MLP neurons of a small language model. Each row is named by its layer, matrix (gate and up: input weights) and neuron, and shows model dimensions 80-175. Each number is 50 + 10 x the weight over its row's rms, rounded and kept within 0 to 99. A neuron's up and down rows have the sign that makes its largest values positive.
After each neuron's rows, "fires on" lists the tokens most often at its 100 highest values on Wikipedia text that the model never trained on. A number after a token or word is its count.

L6.gate39:37 59 41 57 39 53 54 39 80 51 38 50 61 40 50 38 63 76 38 53 66 49 66 51 59 50 61 41 47 42 40 37 46 47 46 53 65 65 25 49 50 28 46 59 53 48 33 53 53 59 53 46 51 67 40 26 64 59 55 54 52 35 41 57 48 52 32 55 42 58 47 51 50 69 50 48 66 52 59 53 52 29 56 44 73 55 52 56 60 48 38 50 56 43 63 53
L6.up39:27 63 44 58 41 59 44 56 49 48 40 59 42 38 48 64 57 29 58 58 56 70 43 45 53 52 44 54 52 65 46 44 53 53 49 60 52 48 49 50 54 51 60 46 55 44 54 57 47 41 55 55 49 59 56 58 58 71 55 40 58 43 59 42 54 49 54 50 58 60 75 35 52 64 60 51 30 48 54 35 56 43 57 47 47 44 55 68 60 53 55 57 41 68 28 46
fires on: "re" 19, "iv" 18, "ort" 9, "arg" 8, "ug" 8

L5.gate222:44 63 58 50 50 63 31 54 32 62 69 42 42 42 60 53 49 55 63 53 57 43 36 32 44 58 44 44 45 63 47 28 46 45 42 36 48 56 46 60 45 53 36 69 63 60 17 45 59 46 32 64 74 45 67 67 38 52 52 48 48 58 32 55 68 41 53 18 55 36 52 51 48 63 57 49 55 58 52 45 51 48 39 56 72 55 38 43 64 33 55 31 50 43 56 45
L5.up222:36 48 47 70 24 53 53 53 43 33 49 47 68 49 57 46 51 49 49 54 31 62 42 35 46 62 73 37 58 45 41 51 42 57 49 60 41 49 22 36 50 66 40 50 53 37 60 48 64 42 47 60 57 58 45 36 41 59 50 40 44 57 60 47 46 51 53 45 38 46 41 58 35 44 40 47 43 51 42 61 42 55 37 30 49 51 56 44 57 40 43 52 66 52 30 41
fires on: "if" 32, " de" 21, "ie" 13, "e" 6, "o" 5

L2.gate48:55 37 57 38 50 50 51 56 40 56 66 56 38 64 48 51 64 49 62 55 34 49 47 50 35 53 49 42 46 46 47 61 40 48 49 63 51 56 43 62 50 53 38 55 75 52 42 45 54 42 52 51 54 46 38 54 67 57 78 54 59 73 62 58 76 44 54 25 65 43 54 35 50 41 50 34 41 43 52 57 63 36 33 49 46 33 49 50 58 49 29 50 40 57 50 62
L2.up48:71 44 51 57 39 46 39 50 53 44 52 68 42 57 46 47 33 36 60 39 52 52 53 48 47 48 49 62 43 49 56 52 58 59 65 45 34 57 60 16 50 79 32 25 50 55 49 51 42 71 63 47 41 49 53 58 46 48 63 42 71 61 39 69 63 31 58 53 53 46 60 42 43 51 49 42 43 66 48 54 65 30 41 52 34 46 54 58 56 49 47 55 58 41 53 53
fires on: "an" 46, "on" 20, "mer" 9, "er" 6

L4.gate94:51 36 50 46 45 51 64 51 70 59 38 45 45 52 44 43 41 49 71 45 54 48 43 41 50 53 52 61 66 35 64 46 43 55 70 52 53 64 48 65 38 51 41 46 42 53 48 42 42 30 35 51 63 46 59 45 49 60 40 55 50 69 45 53 55 37 57 48 47 62 47 71 35 40 42 35 43 76 56 57 49 50 46 52 54 48 39 43 49 43 43 45 41 42 37 49
L4.up94:48 50 46 68 53 35 45 51 78 56 51 48 46 32 65 54 57 43 40 67 57 49 50 52 51 56 54 47 47 41 35 63 61 51 57 57 43 43 30 53 44 46 31 54 70 55 53 65 49 49 55 67 48 32 29 29 56 53 43 38 65 47 54 48 48 32 36 54 41 52 67 39 37 41 48 47 62 60 62 53 51 48 60 42 62 40 50 60 51 51 55 49 56 40 42 32
fires on: "m" 27, "an" 21, "g" 18, "t" 10, "usic" 4

L5.gate75:54 50 58 58 49 61 60 53 61 43 62 62 64 56 66 69 54 58 44 39 55 49 53 43 53 48 29 39 52 41 62 54 41 61 49 41 57 64 42 51 64 50 59 36 44 39 51 49 50 39 47 61 63 45 53 54 63 57 59 50 43 53 68 57 45 67 48 51 56 60 58 24 34 56 50 45 57 68 53 74 67 54 49 55 47 57 38 64 48 69 51 47 48 30 57 53
L5.up75:34 39 51 39 59 37 57 46 65 60 49 48 53 50 53 54 38 26 41 52 53 49 58 28 57 41 48 50 46 66 44 65 48 57 43 61 56 49 46 49 50 56 65 40 42 37 61 46 53 65 63 53 51 65 38 46 41 32 53 48 61 36 58 54 38 54 26 44 48 52 59 49 38 49 43 50 44 52 60 42 52 48 58 43 45 57 37 43 62 76 55 50 50 43 37 43
fires on: "b" 30, "r" 9, "l" 8, " place" 8, "ch" 7, "ish" 7

L4.gate184:50 31 38 44 37 58 64 40 34 63 40 54 66 53 47 59 64 57 53 26 45 52 60 34 38 54 54 57 63 44 50 57 69 36 51 51 41 60 70 36 47 63 64 54 44 43 61 46 40 43 58 37 42 74 39 65 58 40 48 54 53 55 45 32 67 55 58 64 58 50 45 44 61 54 49 54 31 35 63 53 59 47 65 67 39 47 56 50 58 59 48 57 53 56 55 48
L4.up184:52 51 36 48 49 44 53 45 48 33 34 77 47 55 54 39 38 34 47 46 67 49 62 50 50 34 46 57 35 41 37 42 64 45 38 40 36 47 45 37 46 65 48 41 53 39 55 64 51 69 56 49 47 58 45 53 44 53 56 56 42 51 67 46 55 48 18 40 48 54 56 46 49 45 35 29 49 44 46 35 61 61 45 44 27 55 29 52 59 53 41 41 37 49 49 35
fires on: "form" 32, "n" 13, "ign" 11, "s" 11, "per" 8, "ific" 5

L4.gate237:65 55 58 57 46 50 47 57 30 51 47 48 43 40 70 62 54 75 47 61 40 53 42 44 45 45 55 68 40 59 61 54 49 58 51 49 53 56 56 56 50 77 45 62 59 58 35 50 58 49 51 67 50 43 51 47 52 71 62 59 43 61 50 59 51 45 48 43 29 47 63 40 60 49 49 53 54 53 48 63 55 43 60 42 64 45 42 50 52 24 51 33 56 34 56 63
L4.up237:62 54 28 61 49 53 53 51 46 45 50 53 47 53 40 54 58 51 51 55 53 38 43 45 44 45 56 46 51 39 61 41 74 45 51 57 48 52 48 53 42 55 44 32 63 42 63 31 53 51 42 60 33 43 69 60 60 47 47 64 59 61 54 29 45 37 61 53 64 57 46 56 63 55 41 54 42 53 53 44 52 46 41 51 44 55 57 51 51 34 46 36 46 48 37 60
fires on: "o" 19, "e" 15, "is" 9, "ol" 7, "h" 6, "y" 6

L2.gate321:47 56 56 41 28 54 52 48 65 34 44 40 62 39 50 36 53 50 40 34 35 62 52 55 44 55 46 50 70 51 70 45 47 62 64 58 51 68 62 35 47 42 59 58 41 50 30 34 45 45 58 50 46 48 30 26 47 46 46 63 40 52 36 50 57 52 38 52 44 38 55 40 41 50 51 44 38 48 47 41 48 50 60 64 33 52 58 62 50 53 59 74 57 46 52 47
L2.up321:61 46 50 46 31 40 43 49 52 45 49 47 36 43 58 45 62 39 61 75 62 56 51 36 57 33 60 55 50 33 51 57 64 59 44 46 52 51 64 46 58 60 50 47 55 53 54 55 42 67 45 73 41 37 41 41 52 52 63 48 67 54 50 39 55 62 49 36 24 38 60 52 44 55 59 60 52 37 40 51 55 42 59 27 61 40 52 58 80 37 46 62 52 59 48 54
fires on: "id" 28, "ar" 18, "ed" 13, "re" 9, "ost" 9, "le" 7

L4.gate160:52 55 55 50 46 58 67 50 53 45 38 50 44 55 63 56 32 44 56 26 54 39 60 43 44 43 74 55 67 70 48 34 59 52 51 53 33 56 57 37 65 52 50 41 29 44 52 44 71 47 42 44 42 52 47 48 51 58 46 42 51 62 54 44 50 63 41 53 65 59 45 45 46 49 61 43 37 59 61 39 55 31 69 48 45 59 57 53 54 63 33 39 39 37 50 53
L4.up160:41 33 39 67 64 40 59 63 59 66 27 46 56 61 39 56 52 50 50 36 59 30 52 58 56 49 37 54 51 55 36 47 59 49 30 43 34 56 42 43 63 55 34 45 48 51 54 43 46 53 36 52 53 63 41 56 46 53 54 49 38 42 41 58 46 56 37 42 43 60 56 55 56 41 39 34 39 61 33 45 52 37 62 33 52 46 51 49 55 57 54 42 44 41 58 53
fires on: "ign" 19, "ail" 13, "port" 12, "er" 11, "ound" 10, "form" 6

L6.gate242:39 60 52 49 29 51 44 47 52 31 41 39 47 43 57 55 21 53 71 55 53 48 49 46 39 65 61 51 47 54 37 50 55 63 55 47 42 55 50 57 55 53 42 41 54 55 38 48 56 55 26 33 57 66 50 66 38 64 67 64 44 47 45 27 49 43 48 41 44 50 36 44 47 35 59 69 44 52 36 44 50 53 52 52 38 43 43 60 57 38 62 54 38 43 46 55
L6.up242:52 55 58 45 17 35 56 52 60 38 61 37 48 34 69 64 58 47 62 39 42 51 64 47 46 45 53 56 49 54 41 46 55 56 46 62 41 49 42 52 33 50 53 51 62 59 55 53 61 65 45 48 56 36 38 73 44 59 73 63 65 45 49 39 42 45 49 40 52 47 63 49 45 46 46 56 67 55 49 64 67 37 63 54 35 66 43 52 55 55 52 56 33 73 55 42
fires on: "i" 14, "z" 13, "ong" 11, " me" 10, "o" 10, "u" 6

L2.gate301:46 66 47 58 39 46 37 49 50 47 44 28 56 55 55 48 40 45 46 49 41 39 54 59 19 42 52 59 46 64 36 39 42 38 53 56 39 61 49 47 65 53 45 58 48 61 54 34 40 52 44 41 51 64 38 55 66 41 56 41 28 64 45 42 54 47 39 45 41 60 55 40 39 39 48 51 38 72 50 46 34 62 44 54 40 31 58 48 55 53 42 52 53 62 52 51
L2.up301:51 30 61 58 43 45 50 42 49 50 49 42 69 31 39 49 65 60 58 52 56 44 43 77 49 79 52 60 47 36 26 47 45 51 54 18 54 49 56 35 49 52 38 53 47 64 56 52 49 40 48 43 35 56 36 42 66 39 41 39 40 54 46 48 45 60 45 43 41 52 44 37 42 47 31 48 36 73 65 51 51 42 46 56 50 68 48 51 54 46 41 71 59 40 43 50
fires on: "s" 42, "a" 39, "t" 8

L6.gate38:70 45 68 62 34 61 41 38 49 50 47 48 40 51 51 49 54 56 56 38 36 55 55 49 33 47 37 55 31 37 58 50 55 50 59 47 53 70 53 52 38 77 55 49 68 61 44 45 56 25 55 60 57 46 52 50 52 50 42 49 47 44 50 48 61 48 50 38 46 61 37 54 57 37 60 61 60 70 59 42 51 41 36 39 52 32 50 43 47 33 39 59 43 54 49 53
L6.up38:45 45 53 49 30 52 54 47 38 60 55 54 51 50 60 65 41 31 29 49 37 44 56 48 46 35 55 33 50 63 49 64 56 47 56 40 30 47 51 51 58 45 51 42 59 42 57 33 59 62 54 39 49 33 52 36 50 33 57 39 58 67 56 57 45 64 38 54 65 36 30 54 53 36 47 48 49 50 53 67 46 55 41 39 48 42 55 50 37 42 65 45 51 48 52 48
fires on: " a" 27, "os" 15, "ies" 9, "om" 7, "i" 6

L2.gate270:63 36 54 52 48 45 48 57 50 55 47 31 57 48 45 43 52 38 50 51 37 35 64 40 37 64 62 59 27 60 47 28 53 30 34 55 40 54 54 64 52 67 66 54 25 60 53 42 58 56 43 31 62 53 43 55 44 59 27 54 52 41 47 60 66 42 33 58 53 59 58 53 50 40 41 46 39 69 65 40 62 44 36 53 68 47 55 33 50 51 54 44 26 62 52 46
L2.up270:41 35 49 65 38 53 52 41 40 29 80 57 42 57 44 39 33 53 30 54 48 54 31 63 42 44 46 50 69 29 71 64 50 37 49 75 62 44 42 31 61 55 52 49 45 52 56 55 66 49 42 46 57 44 52 43 59 47 47 61 66 42 47 60 55 52 58 49 49 61 65 56 57 53 53 58 34 63 45 45 51 62 53 57 56 47 67 54 39 53 56 50 51 54 61 42
fires on: "or" 40, "am" 23, "on" 8, "ograp" 8, "er" 7, "ont" 4

L4.gate150:50 36 48 55 40 37 44 27 51 59 53 57 50 47 48 50 47 54 45 42 39 48 42 66 55 65 58 34 48 62 38 62 51 57 40 34 58 62 56 56 49 58 63 57 37 55 46 56 45 57 47 50 57 72 56 43 54 47 38 46 50 50 46 73 55 42 49 53 41 30 55 42 59 55 44 37 63 58 44 47 44 46 45 51 45 64 40 56 64 33 60 54 37 68 41 57
L4.up150:39 50 47 60 59 55 52 41 39 30 47 52 54 66 60 40 55 62 50 55 54 58 60 66 56 69 56 51 53 35 22 56 36 53 39 56 50 47 56 61 55 45 59 45 39 41 57 49 69 53 46 59 55 50 38 49 40 33 30 59 56 39 46 64 48 48 53 52 46 56 77 49 41 65 41 39 57 62 57 46 60 58 59 58 53 59 49 38 43 41 68 59 56 51 71 48
fires on: "ell" 23, "l" 18, "ul" 17, "in" 11, "im" 6

L6.gate22:54 62 40 52 34 44 41 37 50 51 47 40 54 42 56 69 40 36 61 56 29 57 48 59 53 53 52 63 26 56 54 48 54 57 59 62 35 59 63 50 63 57 49 54 39 45 42 45 42 37 38 50 45 58 54 47 47 38 44 49 43 55 35 49 59 58 55 42 29 88 60 54 37 57 57 40 46 58 46 51 48 43 58 44 57 46 47 46 49 37 46 33 47 50 44 59
L6.up22:53 40 48 55 56 49 41 54 44 39 49 53 61 46 55 45 55 51 33 53 64 50 53 44 58 41 55 36 62 40 69 46 38 55 53 68 68 51 51 31 51 47 55 53 15 51 48 59 48 54 45 48 56 57 47 50 46 60 71 50 31 47 57 44 57 49 66 49 48 56 65 37 42 48 49 47 44 52 61 52 47 64 47 47 44 46 34 64 55 37 47 49 50 38 55 66
fires on: "om" 27, "ric" 22, "am" 6, "c" 5, "her" 4, "ed" 4

L2.gate9:43 56 60 54 36 35 70 35 59 57 58 28 60 48 49 54 46 50 50 63 47 51 61 42 28 68 67 55 43 46 45 60 51 45 47 38 66 55 53 48 55 51 49 66 50 51 53 38 48 48 59 54 32 69 67 53 47 41 40 54 55 36 53 56 53 49 60 57 55 59 35 51 47 47 35 53 58 57 62 50 50 48 47 32 63 57 57 50 59 46 25 45 44 51 49 72
L2.up9:50 28 52 60 55 43 44 38 47 57 51 50 48 57 55 74 31 31 53 59 53 51 55 46 46 43 54 48 53 56 36 52 67 47 51 50 47 54 41 50 53 49 53 34 43 59 42 39 72 38 62 49 34 45 56 61 56 42 46 51 55 44 32 64 57 50 65 46 60 33 56 65 52 41 48 48 38 47 45 47 68 44 44 52 55 62 39 60 45 47 42 36 28 46 37 60
fires on: "f" 36, "ar" 13, "ing" 10, "ur" 6, "our" 5

L4.gate377:43 57 30 44 44 65 46 53 48 49 46 41 53 49 37 60 53 56 54 65 32 32 39 30 48 63 68 42 52 54 45 35 40 55 28 57 49 54 50 51 38 49 43 62 53 56 26 42 63 39 36 73 60 60 55 64 31 67 40 57 46 51 51 58 52 61 48 38 47 61 56 55 41 51 71 61 62 58 57 71 51 64 65 43 44 44 41 63 56 34 50 41 39 36 69 52
L4.up377:56 53 58 51 33 31 54 62 47 37 41 39 44 52 58 47 47 62 47 51 39 44 27 51 50 57 55 52 50 44 60 39 52 34 59 53 52 48 35 52 46 59 52 66 50 39 48 49 55 57 63 57 64 60 52 34 54 46 64 64 37 50 68 41 53 48 63 45 52 46 40 42 47 47 53 57 53 44 58 59 82 48 43 49 41 54 58 47 60 60 55 67 53 56 46 50
fires on: "ie" 20, "o" 15, "el" 15, " fl" 9, "if" 8, "ur" 6

L6.gate304:67 58 62 39 61 45 39 28 47 45 48 66 47 50 53 36 42 54 28 53 51 45 32 45 61 53 52 66 44 51 47 58 43 51 52 50 62 64 56 64 55 57 48 59 53 46 67 51 38 42 45 71 57 43 33 52 57 45 73 32 58 43 46 45 52 60 42 40 56 48 47 51 40 53 60 56 47 61 62 62 43 38 41 45 41 30 60 54 41 72 52 42 45 30 44 38
L6.up304:61 48 60 64 41 54 43 60 46 48 46 52 36 47 57 49 46 52 43 34 49 33 68 45 48 35 55 38 52 39 39 40 43 76 59 65 46 60 71 77 51 52 48 51 37 63 59 48 56 46 47 33 35 50 40 66 47 56 52 29 59 54 48 27 55 54 46 51 47 39 51 52 38 23 67 38 50 54 65 58 44 39 35 49 44 54 53 52 50 40 47 41 38 49 55 50
fires on: "on" 27, "\n" 12, "id" 11, "orth" 11, "igh" 8, "i" 7

L5.gate181:45 41 42 34 44 79 39 44 32 72 52 52 36 31 48 38 39 43 73 41 62 53 47 35 39 42 67 67 52 54 59 51 55 23 63 49 50 61 52 47 64 69 60 58 51 53 48 44 46 40 48 47 45 42 44 49 53 53 67 61 62 60 48 46 61 49 52 33 56 45 46 63 51 47 34 50 63 59 42 51 56 47 41 47 46 43 56 45 56 32 47 49 51 57 34 50
L5.up181:46 57 45 77 60 34 47 60 42 72 52 53 47 59 46 41 46 59 54 33 77 38 51 40 55 46 50 63 38 45 66 58 41 50 59 56 54 53 47 27 52 52 46 45 50 50 57 50 39 57 32 70 64 69 51 49 49 48 57 59 53 46 47 45 46 29 52 54 54 53 66 41 52 26 65 44 49 44 31 59 42 41 76 77 42 51 54 54 61 53 52 73 44 64 58 48
fires on: "v" 17, "oun" 15, "re" 14, "on" 13, "in" 10, "er" 8

L4.gate23:49 53 30 58 52 63 45 47 48 46 22 54 52 48 60 53 54 63 63 47 58 41 44 56 38 57 56 35 60 43 46 57 46 40 49 51 48 60 53 47 55 46 54 54 43 39 50 42 50 42 21 50 63 48 47 63 48 57 53 45 50 29 52 44 54 45 48 56 39 50 69 58 42 41 60 46 56 71 49 45 54 50 43 48 37 54 45 59 35 38 48 50 53 36 50 57
L4.up23:53 67 45 53 41 55 50 48 39 49 45 48 58 71 37 47 50 56 53 57 57 34 41 57 43 53 59 50 44 56 33 55 49 46 55 64 60 43 59 39 42 38 42 51 33 56 58 43 62 51 50 52 53 50 37 64 39 53 49 57 50 39 38 70 39 56 27 56 35 85 49 54 53 55 50 50 43 22 53 54 63 61 54 45 57 56 47 67 45 64 49 58 52 53 43 54
fires on: "ff" 28, " off" 20, "hen" 9, "ong" 6, "in" 5, "ad" 5

L6.gate104:56 54 43 43 53 36 37 43 46 39 56 34 37 52 72 56 55 39 64 67 74 44 54 51 38 47 62 45 42 59 44 55 62 57 49 59 43 56 50 56 50 46 47 47 58 67 37 48 53 62 62 59 45 59 37 44 38 52 45 46 43 50 52 49 46 46 47 40 37 46 39 63 50 37 41 62 39 72 58 47 60 36 58 49 48 37 39 43 60 46 42 62 62 47 57 42
L6.up104:56 41 59 51 40 51 46 42 58 38 42 49 57 33 66 58 42 37 57 31 47 52 57 36 60 59 63 39 48 54 37 39 59 60 48 30 44 43 57 57 53 64 36 65 57 49 51 53 46 50 60 53 61 49 43 63 61 30 54 57 41 50 58 74 52 52 41 47 42 62 60 48 51 29 39 64 38 50 46 51 66 49 54 51 51 65 43 55 42 57 41 65 61 52 58 64
fires on: "a" 87, "o" 11

L6.gate126:39 51 39 45 42 42 49 66 57 40 48 56 39 51 52 69 41 48 46 37 49 58 44 44 43 38 42 63 58 45 35 36 51 51 48 52 36 59 51 50 48 45 60 54 44 67 52 53 47 50 50 39 57 43 50 48 51 61 33 60 42 39 66 62 25 52 63 39 40 44 50 49 58 58 41 51 34 54 63 53 62 30 56 17 58 49 35 45 55 53 43 54 57 44 51 59
L6.up126:37 23 51 50 58 52 43 54 47 65 46 63 37 63 61 46 37 47 42 52 34 59 41 60 42 47 56 42 53 50 48 48 48 42 48 50 37 59 30 62 45 34 52 44 56 65 49 41 66 71 42 46 45 59 55 56 53 74 60 52 60 58 38 42 48 51 59 61 54 52 47 55 53 61 56 55 50 46 62 75 49 54 62 43 61 52 54 58 71 50 55 42 44 53 65 36
fires on: "tern" 12, "n" 12, "che" 10, "he" 9, "g" 9, "and" 8

L4.gate152:49 47 33 58 50 50 49 42 56 54 48 59 48 50 50 63 35 45 30 63 52 49 54 55 45 59 69 55 68 47 43 70 45 36 54 47 57 54 73 60 66 51 62 57 41 53 52 48 58 46 58 60 45 49 66 34 51 51 36 50 66 43 53 46 44 42 43 41 42 30 30 67 63 51 37 57 44 50 66 47 33 36 48 56 57 52 47 52 47 45 59 58 56 57 62 60
L4.up152:53 48 73 60 52 66 43 37 41 55 64 44 61 37 48 51 60 52 39 53 30 42 57 60 39 44 42 61 47 65 43 68 49 60 46 69 49 51 54 38 53 46 51 60 51 57 55 61 60 56 49 49 47 49 62 47 51 37 56 47 49 44 45 64 61 62 47 48 38 49 46 43 47 59 55 45 47 45 58 41 49 54 46 59 53 51 49 43 28 58 54 62 50 57 51 59
fires on: "in" 27, "or" 20, "un" 13, "ol" 9, "ar" 9, "l" 9

L4.gate97:65 45 46 61 35 62 63 29 48 57 36 61 38 48 54 40 58 56 50 63 56 64 52 60 51 51 29 57 44 57 50 35 34 78 54 35 45 61 61 27 42 58 43 45 56 55 42 43 58 49 49 52 44 57 50 36 33 66 44 56 55 41 25 54 69 73 51 59 57 40 52 40 52 54 54 42 56 42 59 48 38 49 23 43 51 31 59 39 47 47 53 48 30 27 34 45
L4.up97:61 48 37 55 53 53 48 54 46 70 60 46 56 46 40 45 55 41 56 56 43 48 45 58 55 50 63 59 63 57 59 32 28 39 51 62 57 55 57 30 49 44 40 58 36 66 43 38 71 40 61 51 37 68 68 49 45 58 64 51 29 51 35 45 59 59 58 39 50 50 48 59 49 59 42 74 32 37 63 51 60 56 67 59 44 43 36 35 39 32 43 58 39 42 44 54
fires on: "id" 22, "ed" 21, "ric" 21, "ill" 6, "v" 5

L5.gate141:45 46 32 50 67 71 51 51 43 52 42 57 64 37 57 42 49 44 43 42 67 56 47 61 52 51 56 37 45 47 39 40 46 66 39 46 70 63 52 75 51 43 58 43 34 28 53 42 51 55 43 62 73 55 55 53 52 50 52 51 47 39 60 50 45 49 51 57 47 30 57 52 41 36 54 68 49 56 60 46 48 58 50 56 60 67 42 42 32 49 58 53 42 61 55 54
L5.up141:42 67 37 58 67 56 68 57 44 68 44 52 34 53 58 57 35 42 46 50 45 61 60 38 66 58 44 42 38 64 48 48 59 49 45 62 32 49 57 47 62 71 54 49 39 41 45 50 43 43 57 34 60 58 38 45 52 40 37 79 50 35 58 51 34 50 50 56 57 39 70 38 37 73 57 49 44 40 76 47 57 50 55 44 56 64 55 52 49 40 37 70 52 43 63 38
fires on: "urr" 20, "pr" 17, " acc" 16, "b" 9, "l" 9, "cc" 7

L2.gate277:55 58 56 45 56 38 38 48 55 64 58 49 73 44 49 45 59 37 65 59 28 73 53 64 42 55 56 58 44 51 41 48 59 51 41 47 47 49 50 59 66 49 46 42 45 55 38 49 48 62 52 71 54 49 53 50 52 59 31 43 54 52 53 61 59 57 40 33 58 58 48 56 61 68 55 26 60 53 40 35 48 53 36 57 39 51 52 50 43 52 45 42 44 54 54 47
L2.up277:71 35 63 79 45 46 58 51 47 38 58 54 56 63 42 41 54 55 55 64 50 36 44 58 60 38 52 53 45 31 51 52 56 34 46 48 51 55 66 45 44 61 44 42 37 46 51 47 70 49 37 27 36 44 63 52 69 47 55 34 59 45 43 59 47 54 50 62 57 49 52 64 48 49 45 59 53 60 54 44 68 42 60 50 72 43 27 51 49 49 50 32 50 77 43 49
fires on: "an" 19, "ro" 9, "od" 8, "or" 8, "on" 7, "ic" 7

L5.gate56:49 53 41 49 38 90 43 41 32 38 57 51 50 40 41 59 41 50 48 48 43 42 43 57 48 47 70 55 59 49 51 41 47 54 51 54 62 62 62 25 30 48 50 51 38 54 27 44 51 35 50 32 57 70 52 62 42 56 45 70 38 41 63 56 51 56 47 37 56 65 47 59 43 49 58 47 46 51 55 48 67 28 55 48 56 59 45 49 48 40 35 47 50 44 42 57
L5.up56:41 40 59 48 44 40 57 34 50 56 47 55 45 53 42 46 43 49 51 34 62 48 50 51 57 63 48 43 60 39 45 43 44 48 64 29 46 46 49 51 41 57 45 46 58 58 50 40 48 62 38 52 49 47 45 43 55 68 54 50 69 41 39 50 61 47 51 38 34 54 51 60 34 39 43 42 71 30 32 38 49 51 39 49 56 54 55 56 49 52 53 38 65 46 41 51
fires on: " under" 36, " found" 13, "iz" 11, "ak" 11, "el" 6, "ep" 6

L6.gate139:51 43 45 49 48 63 27 43 54 38 52 53 49 29 38 58 43 63 39 42 45 44 40 51 41 42 57 44 39 48 61 45 48 63 45 60 44 62 55 50 61 37 53 48 41 63 49 32 59 55 42 58 38 57 50 52 32 36 57 47 41 50 33 41 63 49 41 34 37 60 56 48 41 33 53 47 54 59 71 52 59 27 65 34 50 54 44 49 30 46 58 38 52 53 46 49
L6.up139:28 63 50 53 42 64 53 53 41 65 51 61 59 38 59 64 43 50 49 56 46 48 37 51 50 53 59 57 63 49 49 50 51 60 52 58 67 51 49 28 51 46 43 47 45 53 48 45 65 67 68 44 51 32 53 48 30 48 57 53 63 64 64 31 46 51 57 49 40 46 50 35 45 54 53 70 44 46 45 78 46 65 51 39 54 46 42 32 60 56 60 52 53 32 49 32
fires on: " H" 36, "t" 27, "st" 11, "d" 6, "h" 5

L6.gate291:53 60 55 50 51 39 53 44 61 58 49 46 60 33 28 67 63 57 43 59 47 49 33 64 34 61 51 62 45 37 74 47 52 49 53 64 68 54 51 38 59 50 52 55 43 69 42 54 58 55 48 66 48 48 51 55 35 55 52 52 55 33 54 51 64 67 51 58 55 52 63 46 34 43 63 55 45 41 41 48 51 40 44 65 27 32 42 75 37 67 50 58 74 48 42 47
L6.up291:48 48 45 39 44 64 52 45 48 39 42 64 40 54 52 48 46 51 54 64 50 43 51 55 46 48 41 44 68 41 45 68 43 53 35 55 74 57 62 50 57 54 67 44 64 57 42 40 37 56 41 58 50 51 46 41 48 45 58 39 53 49 49 33 60 73 49 54 51 52 50 43 33 57 32 59 48 45 58 51 21 62 58 50 48 38 43 70 39 50 54 69 50 45 47 64
fires on: "ed" 38, "gan" 12, "ile" 7, " For" 6, "id" 5

L2.gate281:26 44 58 42 69 48 56 51 46 47 63 63 51 34 43 54 48 51 43 63 57 59 51 72 44 67 50 48 50 51 56 39 28 47 81 49 61 56 57 45 51 42 48 59 46 46 51 57 58 25 52 59 41 57 74 29 44 42 68 46 48 47 47 62 50 45 45 42 47 50 41 39 51 39 58 42 40 33 53 45 51 45 43 42 49 49 41 46 55 37 29 51 46 48 57 54
L2.up281:65 40 41 70 58 27 46 43 43 42 58 45 48 53 67 38 58 47 40 66 58 45 67 46 49 45 48 37 35 52 62 62 33 43 50 61 38 55 61 45 58 68 64 59 54 55 54 58 45 45 43 23 32 71 46 51 55 35 48 60 75 48 46 53 72 52 54 46 50 49 47 40 57 51 56 50 49 32 50 46 59 44 37 48 56 51 47 55 50 40 58 51 49 62 58 46
fires on: "ater" 24, "or" 17, "y" 11, "z" 6

L6.gate355:38 53 42 55 35 59 67 45 38 43 59 48 51 40 68 46 53 56 48 51 48 37 47 55 43 66 54 39 41 58 81 38 49 49 57 73 53 61 34 49 72 44 68 56 46 55 60 46 62 42 55 41 72 46 57 57 61 57 48 63 51 46 45 50 48 51 63 56 46 40 33 75 39 63 57 47 68 50 48 63 48 43 59 52 42 53 55 47 44 45 36 59 39 48 54 53
L6.up355:44 40 42 46 35 41 78 32 48 42 52 60 63 58 55 48 57 67 26 51 40 59 42 50 69 32 27 46 44 46 47 59 43 56 50 58 48 48 36 52 69 56 56 53 41 52 63 51 48 68 50 53 48 56 49 39 42 62 53 52 45 55 38 46 65 59 36 46 31 49 67 53 57 29 58 55 57 43 66 40 51 42 54 54 52 34 49 42 61 63 65 43 52 72 39 43
fires on: "b" 33, "c" 10, "0" 9, "l" 5, "g" 4, "ach" 4

L6.gate152:52 57 71 49 44 51 26 51 43 38 55 51 36 37 45 66 48 60 28 55 38 47 55 50 47 52 52 62 54 38 58 32 49 52 42 50 48 63 54 62 46 51 64 49 44 45 54 43 53 61 41 43 52 69 40 53 50 59 48 55 30 63 49 47 44 41 62 48 39 40 60 43 37 52 58 54 47 62 57 45 58 63 67 61 54 71 36 69 43 41 45 41 32 41 41 64
L6.up152:58 72 44 36 33 34 36 37 45 53 50 40 35 56 58 54 30 38 36 62 38 58 44 59 59 69 72 48 49 35 35 53 42 45 39 55 44 46 47 43 61 55 58 45 52 38 45 54 46 64 55 51 45 42 43 48 41 46 49 43 56 43 44 60 41 45 59 48 38 62 58 45 55 42 40 54 34 43 46 46 57 53 50 56 44 42 49 56 45 51 56 42 45 39 53 36
fires on: " H" 31, "le" 18, " O" 11, "h" 10, "d" 5, " ed" 4